Part of a small language model's weights: 8 layers.
MLP neurons of a small language model. Each row is named by its layer, matrix (gate and up: input weights) and neuron, and shows model dimensions 0-191. Each number is 128 + 24 x the weight over its row's rms, rounded and kept within 0 to 255. Numbers have three digits each. A neuron's up and down rows have the sign that makes its largest values positive.
Before each neuron's rows, "fires on" lists the tokens most often at its 100 highest values on Wikipedia text that the model never trained on. A number after a token or word is its count.

fires on: " |" 30, "ont" 6, " resp" 6, ":" 5, "um" 5, "cent" 4
L4.gate26:120117136072142135167099099063132155143090068131066109176123121106090084129147143109132147112109117141117149164146168113112168172112144140125149136165151170111144141171165134100090127132126121109142155123083150115127103100126142126107121099123127135106124113107167103158116153136169159138092172149139124103126131123121085137125167080134153098165126140142099128117091115126118108107095148139186141095152128134144145118149112170133126145154148148096152124131121130155132119149136126098119141108121123113146084169149128114119112145132156077130109164122105141098133146114150130107
L4.up26:092127150152160136189132083139123187201100110105107109129119145094113089131140138116151107123125115138112114131143122150125145130136162138089104130155135156108127104139154123117142143128125111148151127150113107098135100128143156134151142103133120136097124142109146119148118108125143151140138143168142116088130167117126145087160123121123157129148126126180149105093151105087093121098121126140151125115131102083096108134175096156120125141111129118061157149173151121119148093134106127140171142120182143095130109177151148130080132142173124078108101172089161166147115110146135122118

fires on: " have" 32, " has" 15, " to" 13, " with" 10, " had" 9, " having" 6
L4.gate442:131118132133091107113094129148143122135095131134110139124115152162120120083118117197061149113124172145088102088084155122150128090109157109134163160159077128083104163161136141122153102169142132155138135089132113084171161140123143117141143105126126132166112097121118127135112127141112170111170149135135123129135094135126115152122125135088093111115160108125134120169143119128090183143120087124130120133163133142098128160131140111131117114164118156139138107130166133164153105128117163157149158080130129135138137135152101132124110126140099130149126085085177083160091155124137100124
L4.up442:127139148123158107091086119130122146153098133070115138161121121094137133103101128148080134118158145101119126129116116136119125109142142140097144194140094155119075145112125125146116093123130073134133149068094114083166173112122162121131102112111112183145099138120126115108119140144121136153120136149120142138125109134117152130110123150108145119140118148108173095105142157122081173167136096121139157148130126121133143167122137121121154081139100132127137100128143138139123081148162152131081101114123118138124117088140156153113147100178112097146123091147123089191080170105105128108

fires on: "c" 25, "m" 10, "il" 7, "r" 5, "i" 4, "pr" 4
L4.gate36:102124121109154108147127153084146123150119137137169112116155099115096103147162146131159138080148142134131141117073124087134112118103128160122104155109098162121131132082086096141183093121113110159140104114100108116107088154130155129138154139151134143127146139153086141131161125113163127134213163150140095169095147153148133131121129126143077153127149082156114148143118122113132124134144161141118159105130095182104077113085094121126107140162112096137097090139126118113131140087145132142142128141115145116125110107145128128146099133178131126156135149151146119110171129102135168088
L4.up36:157157128145170140140158092107103157113132144088094130106143108142128151107155120103134086141130125148106149119133158086100144102152181100106174120137121080063168145127103125119159134147120133149158126114104132106138152137182112129118114130132130093164149161108102162108144106129127113148126087128147139113169128120142099108150107076150127102106110118128121133104125106157118131115121188126114126147126156114098157135118135167119195153178095110143124062127153145108158140099163127121096159105077115130140114096142119153109129121170123147139113115117108092139094137113124112130

fires on: " A" 42, " both" 8, "ult" 5, " from" 5, "et" 4, " N" 4
L4.gate496:153095166105127140149124163117119181115166115132162134137127157150107080109132168113147123122154113126151175120129122162121137142150090148100121142072110117121157096106121157125142097138145164090134083108134048118124127125147131124135105119149137127113109127118144112178104139098166118119097080133173135103123135151122113113139111080137108144094134127133143101131104117106138149112163119105142146138114161134152080149128095100153115078105121115146128131088136085173109161121149087125153126135117177151088136141092130135109156140143133123128140140094164130126110077115159130177
L4.up496:168120116112164117109080153113096145147137148080145114104144142142161091119147130144087126121154116165136132129108161133080135106115115143109106103145136148110109116144153113149098144096114129125120081127123121115187127146122141144171077151107150135169163133131109142160148116135172079113115145141121135177138134144140131126124103156148113136100166158135122116106142151146086138124142121102081136101153139120061134101112147120135160124116093141076111087142103110146117139093121086126131154089147134140135128140127163131108135141149131123171127189123100142069107161142165086145

fires on: "." 38, "/" 16, "ial" 7, "oc" 5, "af" 4
L4.gate279:121107131109141099152123129112107114140100137152102140102130100121147108148139128134097125097114168116103139178137124186112118125091128165138102125123083114152161130076131167179106138152121087142111150136119150105085136079097130123117145111162136152143169149144120143109106110102076122149144136116144159100129105133163084157112120142104093172112129150103152134121137140078159118131098119118149105105118126141143104132149085116131183136129094145095131152145138162109107157102097134117117137165112112090121098135175063152108183130094140140152132135118146079103149103108124123129
L4.up279:138134119130102140091153126120124168121135149142128135144187119158146154109119146175107155073157139124135148090134139119102166110101132135120140126156101129145113113158171173137086165131076152132105141153089143138153114124120126129113108113112109171121100084151149138126112117116107109120146134086145132119148168132163147176148099139140200113179126134123133124101132155156152099083131065124110119169118135105129120104135141158135134104141126195142128119111169113151130173119100105111141115159109140121154115126091099106117099097100155121146137137148136130160096096152164138151

fires on: "," 69, " he" 8, " they" 4, " He" 4, " the" 4
L4.gate350:117138093118085136161111139182134112098131150110137101137108164132125155103131128112130124133140131098123093091130121113136078108149123123152121129118125093135084118129105093151136115093175182118119112141099124166101116132122118140134158161153129088160120149104136131116129125125114129093112113091129136088146073143129104127142141126147148121135075104088130148138103118144143110142089109116168067136175168115149103141138185141128167127158078123113132176152161113155137150176135115144120168136117088099127100132106153140133137105158109128108116131075110163134128124081082154133
L4.up350:143108121111114129126125115121152093154110119137152125090126131110111122114125145110128138152136180122152137114156139157143134123131131110089106172109141086085133120150109103209124120119154167123135135186115123117118121158094125100109119060155116095142115113088151149132108113127114163147107152150130145118117136189152142082128101108138164149119134108101147128143103136096146177124126138155153105084151134091122062132129161118162102132161134158110157163136134156147145152137135181101117100076144156083086133121171133106116113134098109113141117129118120170123110150114116137104

fires on: " (" 17, " into" 14, " of" 13, " in" 8, "c" 7, " g" 7
L4.gate416:137098138139128118142117085139149117123102149145127117176143115170118125113099096183088142156146125123124116137165099164090131139164146147108106113100105121115149119180086129111080135145156137145157131136145154082127137119163155130164164154144127144144087131111146145131129127130142114145132127125136137112109096090146095136129193110150131137094151096107084140117147125129105152164116156109113109135122195141129138120094146125162185119113135101145074151108123107143118144127141134124148147142136142123158130071098131121069141150147130108168140117102152122132141062146176122156
L4.up416:117160110133093111128179116160113149091145140116123151103165135108129098132111124129071153154157096143142122138162118114120138161154076127086087113159123116141153120126160129150134146157175125120136104129164151116050119153118107103139128127168119122090124109154124161124161150152126112125090137175141118109108147131128135194156122110118143183111122098114105127130103118139192136166135106136139120125155109130118119103174100138130124100085137145183127115124150128126136117142126170097153156144137140132120127151091134145112198136158156113167138119109159112144142097115104144135

fires on: " Re" 28, " se" 8, "el" 7, "le" 7, " lo" 6, "$" 6
L4.gate111:097120099111126120107153102133172139146098075141103153137132161124128137170093131113145144104132169121089124163109134131128152146096157143116096105122141171184133125127119131149156099089108099127119143151102137195094145120094135144149120084094111123155135157154136132114102131150163163102112128120144133102165152148138152141134114126113177133100139127108120116111113124148104112103112076132102132177169124103123136138140144152155116114153155122149123190105129139190096128138162107139183091116119097151175097148125122144109127138121123139104154168152123155083135122147096153129
L4.up111:074121132159134127154137090127133139145134115100138140138115166098127135108144116098112104102135175147129142126123136139089147152123134136148126100130160160166130161156114131149171091135102157111110137129088127160107136136127129083118079083066150125128133108121114192126144146133172123099107166086133158058161134129136140126155138113115128150125098116103111116109107134139114122105138124126122127125161123160138123136108132120144140106133163124155097183093157108155125144132134104134135091159091072136173080141131149126127126155115119120143158171136149173074113144114139149183

fires on: "s" 28, "es" 8, "ers" 8, " which" 6, "ors" 4, " players" 4
L4.gate318:090128074136106136097090136115137134128199120142155087151141145147129134133149098136166102090129098130158153145127095110113089120152123145114146139081135142115124169143148130135123143136143112117110146139128122112131132131133130097071131134138117160118151119143082122113130145167174109101134160096151137167123158155148125123122167128138139103133124121092126121151140122090146133169141166110165077114165124114070097109146135120117114100112105131102110165169146121122134131114119104164113158090099140156170136121156079137124131127161114161133196162135092117112117094131126139064
L4.up318:108132133126130122091160136146141131138170126131101136140098184141146125090151105119175096081132112125160112141129141123136125076147156090101130150072095165102144180159133147143137131161096145120111124063137091118113101149127109132108096152160150158114143112136097115132116136116139145124120120118172130121118126102111133134088122112138117126110157135095160104163146143131122138177118128154116097113166148116084097100140154140104093146062111134138147067109178156159168132116131118143125176133144124109147129133133140127117133129134128165138137146109080092142129075138161138095

fires on: " As" 20, "As" 11, " While" 7, "Pl" 6, " while" 5, " as" 5
L4.gate339:137141133113122109191114107150128105129132133114155092126139088134139105083162129088139114118144172105142152132135124123164146134159167137160135141128110118112133145108119067162112121117147148152144154116095127096150134139146141150123120121131127111076119142138126169141126178128130131127145139118126169137045180106118160103100137085144101127149133124174131141107101141134101114105128132152116108100121101190122145130113116139145184151109147138136101133133144110172152171171115116155120109169146134109168085109157182139136145134141141133133136167087167144123146146095143113165
L4.up339:117119109143152074089126135105137162139141127120132129113156114090145130125122175113123140127113133125101164120125045127092143112131106141130139100133151137147094132121103115108170135073133160152111173116182110126078104123129126155140159138109133121141115138099125168155112144129146096140146110091136162201180123111148124092103137103102075126169186130166125112138157123136136118158124123131118136152145152151147121157094139124119146089125106115132151138144146170125156096141136093126147104163089129164137121151131156106149081139153128146128141154128137119161128106156101091160

fires on: "," 87, " |" 8
L4.gate433:138085104112155104130129096127114150108116135080124126118097167134129124127156090142114130126125151090148131171146104170109127125112155099142105111166128121122163093079107111106158104109122146119115153143092142077104107118101184114127109161139152109104152103141118141107138135167135144118118070131087094142109149110158092127187092097138155141129104107126114157098155131115125156151128141084165100113130101141112137129107125080125103084110111118114169160151132115125148106137139113152095121121092089077126150099112118157105093134121134086087097163115097116124130153130100110152
L4.up433:083098101140117114115154181123137156097107128104114148107135105129123134128180122126114158167146120093122110148109118159135139123135149076125104123163085138117168109139119116144058102083129179139114104159120153171110102108169147149121088134147167112136132127130105109145143170143159127145119118110169130124134139127144070145124149138108124115125137111148129119119144159137111148135089096154105128144150112136128132127138097107117094143153088099157151129086112164144173125167120110137074164105132126135145116102130105173125152107097151111099118144093123164113139195093144129143

fires on: "." 31, ":" 24
L4.gate415:117148104102153139137093106085126131101115126146125170154134143124102143128169114106171147131125146134143153129105131147144126117126130143132093164119139125137148103174107162115130105116106089151140117129128111115122146111131112129140088084136138147118163131194104145111149107075116145151137134142130098187144157099120153131096121088117139124119123170124103123155143167105077139080151122097104094144082161139110105123120134110152140153139115146143113173165176148107141161108132153102126100093113125128107138141131143190125143135113149094135068128137183139108097157088085134088
L4.up415:125114147148145134103191122123132109120091118144098126122153141130108137109142140102141126127117094171120106094122090147112147171104147108169113142085152143117138124126128104125092157112116149097147100160095082161152175114127139103101100135160147133118133149153097152169093105134134128101105159134140115141144157086130159119160129116121150148116153175141138106106108097085125160179144106103105116140108138134125113150095147085114123129139124112129131125195107150127086060085156128112135143101118157106147165189129133124136143126157097148098162099130124120103151124135084107149

fires on: "n" 15, "en" 11, "f" 10, "h" 8, "z" 7
L4.gate447:166140143115101176117094140116130140154152129116167120138094135158136124134178114172127155095169160165174118158137126160105133148117141108112082118105139122119135163127163110092154111163100163106135121119136117144121115143101109128081144141117145146140159144131118109077106125119123139147104131078120113105110099101133098090139158121079101124101161140124111131117123141151108128123119144115138102097114119152121158077121126135148074157105130163118097139094138137099114102163165129125159111165067086177100177128135128116142154113108132125086120113111157124147152095163130092150
L4.up447:143108151069132127110129133144202115145114117136151131108093172145151112112194116131116111147124165141133089092142113148135119121116144084189114117119109100091095124105151143172143153127136153079148101133123114113119101107147129113125141106118145071094132116174129113141136122071153117118124135096156145126101143130135114111145171098131161106115176115119136108128136126125109097126180113162156149115132141152112115078114107117134075134163114143146152141109129136117123101108117160131098125186124116135098140095138080143123179155142141130126159107149113116142158162128098112136

fires on: " from" 22, " \"" 19, " in" 14
L4.gate217:116112122122134142134146122084119133131161131107129146165088100139125111150148158157079131104118124157121172112133128159137183151120129142092093193107140141098114134143130154140127138075132100145113157129132131113081145120163142115102157103093088157166088169123138106111147142144117092140157141117099092153128169121166110126119111123158102163116154121119135145114182096119127152133132148148146124132131143130152160121077155114090140176140133135122111131115149122108097155111144151106098142167108100085099151114126123118074061142130167128182124119129103131129125098130131105094
L4.up217:110159121118139152131143149140138124152096162117135134137116154142182099139163143105114098134111078119132130148149076155166148142159135152125103105129144118140105119166090131141118158140163102103145105154188151080137158073128134113077133133113137140149150118132123104118142164067084144118159115126154112129116141120115133080140140097140137179119125086173154128140157106140083098121102108146148145104141152090090133144133140144090122103135146123144164154157146122115106194147119182132114150144085116129133125151153110121112106125143125149180107097111132130141128149088122132116

fires on: " |" 25, "r" 19, " cr" 13, "," 7, "c" 6
L4.gate449:115114114127115107117152121141151108155105123156095131103137104120154116182144146140089171162130108171146107135145134110126127171147176141136117129122122170129145108143131137148153126116128111151134113106151084083149102151073151122117185159165089153128135141136078134130172159108149102134120113113119140105135122113118096121138146123100113144146087133125110107113170107138165132175161159097128117153136168081095117099170095156143116093121168090131114133134164143124138164129118159125166112110109135121091109123141095152101112162086099121160160167164135093162125127129132161145
L4.up449:122126121109126118136181108142143108150130125167141115147093110087122132104114112071121124174156071093148125152132118110110134118152154145132142097121117159106128134148110097158096135140123137118158138156130100106163135120164145115118129157116139080127110126122077133117136136107113172119109142100150124128159118108169074141123166101154125152150133128108121141122114122125127147130116125147117051120115119084104100179160174119110154149157116120109131131124141087181148116168142127084140099107114148137092135101165145088159130101136125122134135077119089121088076100125173105119

fires on: "." 87, " \"" 5, ":" 4
L4.gate121:136215127108114126152147134111114133088136098092128179133122128120151119111170134157091135098121111127139136096120111143110147098117155121108096111123111123144116100118123122127132163145125123104134155143135154151157089164149122140126093074138132127152150110101144127058128120031117136119157168127147103093101159135104087137133145145197114118120123110154094113146101137124097133129142142122104093127102140154122155083129159150110158177115141104110140117151100128126095117110135125107124141146140080084114130107142164137149122156113143138117103111132106120107105171115156146153
L4.up121:161116137125097130126158080123138117166153080168144105135150135129169139097101099135095137192130121167114113126155158138135120128099134160112133143102161177113138158107139124103135098098132138097107107134162096157128157105106079159097111140132159174110127072127163169143147106141150111078110140081089155159131115115133158104108110185135142125104161125167134129139138122176130161132159128121120162123110092107148109128150130154134137151120136129133095147122166146104110091163106136104130133126133135094155119134116142127152160160178137140112134142090100139119145155126095126096

fires on: "p" 26, "'s" 8, "m" 7, " mm" 6, "ly" 5, " cm" 5
L4.gate219:151144131119118135101132115192127162145151144094129136118104127137148095115135122129131116109151152067144144096150153136146143111153135164135116131128157092130163086127126162086180133155159159084155142159105140080098135120126112161094136157110116155130118134164128148150124162155116101145108119152151123086145108098154153168124129156091120107143124148144117164118105117122114115132126132152179122163154154095151097112150101135152141122119134147127146140126121075152128110129170151156118124173123161152108130143151136177120139158124173128153140115127113138095120103083088150206
L4.up219:151110126142125152103100114162136124168110123140129146093128193132144132060084138132162107125071124098102165080134099139159150123128136111104114170122101136108143130144151134107106092141159124132131090160088102140159134138111099142111182137124125133086116172109097147123137144125107088141115112147151134123150199109113090107156179146157130150097105161118142140069095142135120144097167132139114110116133162116125118134147102148147130108159141132093105116109109097121127124140164139129136118120104140124109151140151136134192097122134141116091151153140105095119119128158125154163

fires on: " Th" 29, " th" 17, " |" 7, "ish" 5
L4.gate115:133191146118129123146134151146155130119155144135168113117152121145098163100140123119122161138129126108133104121114114128108108113095115131113129141106130066134127115122107115127107092106150143130137117090119123108175159131128125140155102092135109151101143141156143089135147146073150139095148085134154132118139097103148180159117126135148133115099117156134104142139141131127143126108154137089129123123117133039103155093134128097131063110159155120086110138150097098100092088155095149146112121113149137136070154134127131108128159121099078144132169106124123121143166061168119146102
L4.up115:151147130165100109148112175146136151131169127148133110135148114122111144149139120132148140128148120160108114101130166128090130109109137101147147148132126083103135130099091127117092102135091135116127104097127112075126149139147136131158120122119139160112138085124173127153140179124160112119140084140123092083169098174172175172107123136114127121132107139142158136138172100151114132096120186091152152120133147061124128096145142136109114118127117127107100085135121124127094119158095154135121112153130128098094116176123106126126162126139096134161139107092131137181164091171150155089

fires on: " in" 65, " of" 23, " on" 5, "\n" 4
L4.gate244:154095082111186123092100138153118126154149126146108134144126174114123123166161122093130175122114125128104154152173143146111122119106095155114101129147132132154141156135124147131137077114103131064116118077142162143146120134139085103092119166170103125121141144115113117116146168141131097103121131115118106184151107113108114127158145164103072118119125136132142101140153120113123115125161159143130150104095126125112131166160146100095129127103145147128160144104146132147155182125137078110141140135103131154134119093152123159092176107124135082158123101074128118151152099101143099108
L4.up244:176142086113160125152150135095140129117136103142071097145171175134105113151137076131177094129108130161094099170135113150113104107135079157132117161091133136128152184138111127088107115141152110073148142103152177135098146117147119117109167149133119130141095104118104120104154160122127060117137126068112114188155096097119118135125133115144092107143139128129151117122121086144151125108122153139147136108138152104133137135164150166131107123103114141102146110092116108148141145106080123156126165129100125102151135134126139143089134106108109129147144084142098124116131122131162135131

fires on: " 18" 34, " Const" 14, "il" 8, " 17" 5, "ir" 5, "os" 5
L4.gate464:068108102151102137123106095137123091138122147111108114145117119164120076137151117121124102081111149112145122113089100134129114127149125129161152150110082112113145148125116172131161151159151154111103140126132103149134102171134153137111102109102166108097138123090118120092164115111131107134165101103105136164116134151145094105107136112123119077124068094114140129110137156149109149127166136117106149175151115151104133086123132152145140145103143135152107138129139141128102134136105131134108137131128112125060138186132149180165114158120135129125110117111078134086153178102120132054
L4.up464:080117177109126161162104099140157137096107130111091125142129117095126096119162093106151109134106108128146121080100074145074123138125108126141173103092164145130149180124115184148126111130121167130131111149116110146114102119096162098109127104132150102150111131143104097118145101121147127135103103138124133117146133124150096105134138117144177104123089106111143117137129144146103152117101115159106125193136110153136088115118154137110119136107172151170141175138158128113137137129091081154136098117123124142079135155141140099093151141125120125137098118105122119070166118116081105090

fires on: "b" 60, " th" 16, "ib" 9
L4.gate127:158158132106100113153142145145130131130109122125133116139127074087173150117154157127096141130148119177093115126106124110123127154156106117158096124135131134129100165160147147186122139133115091142202089103120126122129099147095131091099126169164116130147096165175123091126117153142121147141191135131134131152141136099176100137125148141135146154168101115167120125098169130096104153134172122111127111144136136121107141120187095127118169123128108140164117133098126106101105142096205126131132160141136099117119115130106124099157127139152124156116152158140122104137112096166118153142
L4.up127:145097120103146135130189149108116091128149106090104171142112095121120157141175150127144113137106121139150125139115112118110161137098117140139104149127104113131147126125129162094150112111130126167146075110142117136135099176105128149121141108140114157146162092111117143141124093103117112118171175180154165107095163117134199139146107175134153113156114134146165101106142081120077137059113148108123109113128137117137116119171134132123087134114156079112095119115126124071151110137105166110131124146154113114140094142122094138130144106109123153173125143123154105157126104144115158140

fires on: "," 17, " (" 17, " =" 12, " |" 9, ")" 7, "\n" 7
L4.gate74:142104124100132115129113070130095124155122135153115113122125110151100152120133145111151166119109121141084078132113082117114135093172104136098106153155094113119099151142128129146127112101087139121092120095093146164154077136098120176129089138131165125177129140114128107153133126107124155099144163123164118107157114135126122111106113107125131125146151131156108076098082121162112133133124133149130155138134163117149165201110130136137097110142133130108142116117155144111123180127138140151204121156148112178144162130097131162128102156113152130155101102122086103154145140138124111086
L4.up74:106089116074143142128118127135105136127126124092122113078128103125145136144141154103186123119114080125108123154187149168127168100107160154103104132147112120116102128111100149128107123166179115078109145128113140116134118138148120091131125136143105142111084104139152129076103147090125149136094141082124106130136135030137138132131114142124160110083137119135137174161126126123122120076103162143131146158170098116116128185115120082142153117145130100129143134125136116114144145137147138160143152092106173145106119106125112155160141141128095148139159127136138158104135139142151125088

fires on: " it" 33, " It" 25, " that" 15, "It" 7, " there" 7, " which" 4
L4.gate273:105109163114128161120125143130140104145134129115102127113113103128174160108139135080159113109138114147109126115079169109131145068102080112101112164088129145114136121126098132109117125102151156150118121159145145104122123181063163135099120100166127121115160135107141155104130111172173109115157071105128107099123092107113120132123145085109101133123126120124120112127127120151091171101106100147135104126146141127131068138119103119126116104159110109127138154121139141128071128162130133124161126104151095121146099112176151125085193114153139106147111139094109114149143154113117087157
L4.up273:126110146151125119100144126114128163112122132118112188116155111126152113127132065119161097124106129121104136119126152164116122137167068081089088129115118131131138136098121148123118071139123176130060122164138125117109126140153139120106095141146122091136094184187117118130152131135135136145117095089155123096120090109113087127129141116127122141144147107088071090151125125118126179109087109149114130103154153148131062104109097141126105148129142122124110121130117164109148122143111087130096158117149106123144132085129164149084109139143128123130071128140113108109146125112150141102

fires on: "." 77, "am" 6
L4.gate76:133148154148073139149144093138142135192119156158150119160147127132140101137128088155142140146138106143149127137136148129121155144080143139165101145153117134102122145128103127135118069134140147102151122101107146129139121104148136102138111097148099105130143171103111097107090132108117142088155142108109145129164127114116041114144137133175137076088142087111144110079141124112089152114127133115142122117111150162103121137155171182133145100140093142118123124147120118082129175128151132118126149160168171133119148106125104089115149113158155149140135139125157101104118093125102079151
L4.up76:112116104124139152104140119175159101131143142142071140161107139122120139114143106162162137118111100145125100160129190115129126158090168135133127124130101116125157123156089103144085107145110139107126100130172139151133116128170112132144108114122168152184130083101127129143142121114101140137111151128147129119160109171129094120149114140116091136111141142157113118140144144117094110163128112128119190129137113178131107104128123149128096119142155148146143165123111110110122122158147101090103157105100105088169193094109131116090102115119133138137121067121123129150177078164148109175

fires on: " but" 21, " and" 16, " have" 11, " after" 10, " has" 7, " |" 7
L4.gate126:127126201121101137084126140150127121087115135138143123147112153171146123113130091147133123082148142142091118161139121144101108162120125110129091148124108125149170140164099176102130128151148097134129131141135132148137117117140089127123098105183096095163135152142163114097117119084126167133102142183092123122130113095121095143124133116127151115117129144144160151158089118136104107138136174133138122102109170142127193106129111155136102093098114099144126142149159112111115105133179119132107137108110125117099152062153149151147110144133138121144095131125114128149106137216119126160
L4.up126:163136114156120092142100120128117097125131141078152116145123139078122116115092151156091140106131154127131131158119095150115101119131163127132131118174094121130122113117126149127135168139103135132119157114110149092122133068178130122144104126078152126167099110124106113119128102110210131073123173133134127098150129105140164124124120169141157101164122129092111143125102144146129133138117079149144151108131093163100102154085129107121158149106139147134122105144085094126114132153150142098181135092120102133176116117143074124115185145120112106129165101108149112142110093125137135111

fires on: "," 85, "fess" 4
L4.gate255:119122172135122105109146142107110112168124134122162117116125111164093137110147168120141105079151122156128129100162176134098147164139164111109132130139093126121076104132097124136127095119125112154111128163148066127140107144115120167139183115147139127147156154118133130112079136092103125131113165122151151112132130129106136099135170117148133143114105117141136069114108151158182133153156129156114122124113074088127133105137133109141095134066092132121174122129112144162181132089135172139122152139131130148119093117113126156084151126121114144151136138125069131130121177077112131131
L4.up255:140121085117140150124140123133171118131142096113149089156147149114142152113116125157084114091148137159067093099126112125076114117131068087186125135131147120150119111144126089095130120128129137145136111132128120177137099161136138107141093154115170156124143105113122153149104166066134171122157129162174112124093116147110131152170096145124125131113131144092137113087133145127132109097086119154118143109129110127120129141102127116135111106120108099128081126184146103132141188144139129167089100150122156133122149147129189149107101144102125116131108129104112138135113141092083102130

fires on: "and" 14, "in" 11, "ers" 9, "ins" 8, "ens" 5, "iz" 5
L4.gate335:137140171107161120089097166118131137110127109125167079091128144086164161147118161147125100108112151111135097143154098108133126147140130105151145135165157124131122078162155130121105095126106133078110144135091132083163148117140066126129145149142116134160131138100149127130112139147120127095134115102153122117171125134153122119101091123180125130142136134101117152096164131122127110105121091108128157152128146150125137126093167151132110105118157125128167089120144118153154122053107112105051140180154127116106123170106096100093118155118131140093095127140117143138093111119147110138
L4.up335:150158130139116144159182093155122142103179100121143137100158126127132121173141135123142174128123100131108113136113129141117136161149142145115127117147151119144129139093168157150133158116079130135105115103161148130141139073111166132127152099177110136135137172173141169165148118139120167117108088140097142134135153144114129123133121176106058131122140104061161163121155115116111124125174092141136146159149184129152141139111108132156127155147117134135145138104146119134118112161153091120079107153147124107099153142072126143096133096132097096105161117119125100161105151139111130119

fires on: "am" 21, " tra" 10, " She" 9, "up" 6, " she" 6
L4.gate376:108077173116105135104154127119087138191175146153121107135163118146125155139178124107127136094097153131155143124128170161157156102135145150105071128141110095143140124106091099101157132146113131089155177113146138146096110125161151129128132145150132147138121138138156099095094100140139116150110126124144122119096145146134089106131113134104126132140130116187156125101135127105133132117151115124174176171157109177181094182151167164140149117113076136132133111134099118123110115123120127175137144138149103116093139126134121123151140164148110147141131119116090140112150157174138104138
L4.up376:086190114142128114152115118128121157131153130077096097128113138159129174142098107127143137119113138134109103111123108157112156168152153100141094127103157151116137169090105145137143149125137138150138121113093094165112162166130126169122153140119081131105179143122109115154148095118123137136123092104147096118143113147121147144134127128135116125119140138139150133169130091175107160123178085104145133095167107126101142129139109126140142119113116097119123116129153191137136131116083113119151146157123142119138123206141091146124148188106142172132132139137114140084164179127082152148

fires on: "L" 22, "E" 13, "R" 12, "N" 10, "H" 9, "J" 7
L4.gate66:108127137129128140121101148154131103129162170087127126161110124088134140151165132162136138102185128144119187122131121099155087120099136149079107142142147143139153088154142091117162133162098147061094141134141129165159136141110135125114110131129166180149125133200125121141123161106076147151110149141096139125133115089132148090077134129159132120129124097101120103128102119118112123140119115106126107105162086110099131069106126102086114140130119126110130129124106110091099114119093141112130136150106101102105137141155109146104096147110139088123157126101126139148083151146131079139
L4.up66:149144133124126112127150145117151109112139147152140149097131156116122095152143139113175160128120138148149148167154123134140149139082093120156145101051114138111155120128116101105126199129137158124135138154112120152160116069127135127128127129121102148117151143132096135126122128129113140070120111083155099139115164102142102153148108122132111179137135123115098149174140129131135105161129207129096126075135123124121120119105103053119135150124144117083101140097125120146122089133137115120144121127095119122128152103135137090117161095138119162066110091153098137111120110138113127069

fires on: ":" 47, "|" 9, " |" 8, "==" 6
L4.gate4:167153115085140132098136128108145157132161135094110146108119101152130135110135139148140100198133123137112159112133094147120143104125149121109119158124130144124156167097145113116114102108138122121080139135124096095100131100131126111124109101152146134098118155143086117089171129132094075107146122122106148126123091108162132127113170088106132114139150171110155118115191133082155168125097133117151099157121148129123091151166161144124178084100087131113130142093161113131099128066138125117131138077101160094143116103094107128090129111152132123158168131130140121133086157122142127148
L4.up4:148097172128141099171085121090131095113137135130111123134171144133135138131139118121111095169067120127118104150144121107127134138110107105121112110108157172096091173108118115124109125135093135125111082139098128109140167139121118198152101152145145157123097116106151130130169132134141117104141133093099140129149128083125116131117168138084120169120144157130135134149116136153130175117116131158134065161072149084105164131142146137135126120101126135090119155162109144165138178113083165115144145101142132148118140122149164114146148133130132144181132176142098117092094127133152148115

fires on: " was" 78, " with" 6, " been" 4
L4.gate172:119144145089159129087063180136156141149142113158169157094133139145120160120168168151137134121131084119159101109138160101130126133140160101142113127086153100127123116087126139093132177095136092105138117154118121164124136120161107156159172116144101151177108134142140141148133153118096128149085133156137100122121129126147135133122148140124131141170159129146142125137133147088115139150117137106099114117140152164117111152114154132137138128117170097107111133160111160157117112155112115163127140134074169076173148118118138128108161132072141177138134118108164130144107192102119144114
L4.up172:153106145111140137131080128087113119097096109103131163130118145129162143116164160154149141099118127112116145115103136138108115158180148126139144156128149111127083073131176135068126142136126113106125149153118140138130148149112110129150131113150147175092110117143132118141135146125136149131093119145120156123099129121166148114131139158111082143133110093101131131114147125112132093112090160105132139110051143120101151153155083171163134145133166184082127076129131147126119094112155150112094130124045133113124149150109127113134121130103118164177122108152120140148089150137123170128

fires on: " of" 50, "-" 11, "ra" 6, "rit" 6, "ty" 4
L4.gate71:139090137116115152133121111136147134136132165134089095097146118132160101201128086099146083158118131123136125170138124147137144120099122110088147165137156141100144121130083147117131173154121134116152145164162090144102120162069133114104073122143179131159115114126122104130158108178163107143137103149087100180143125154124126111103130137152095123159115151167087118113146116140138109132180144097131127124138116138115167142150134140138083121082118173154160153129110126140134127146125134116128120123141133160142129071043130099134139125144123109136128117109145113139101138122145137121
L4.up71:148111159151144134148105061118132143073125103139054115112126158117091120129140135112128129102098096129137114113120099104142124112133157143165117129100133116118115137154128113114140141110156136129120141113217108162153102137146105132095134149150117109166086132093101159123108122124107123161159158146086105127148194147092127099163118133125104107098134097141119140149126137091166113117138131111164113134135146119165116125079174114140148133122172123160124154142110144083172131134076123145124094130089113115089130134114142101104167121129135086151113132144139131114108108126090099123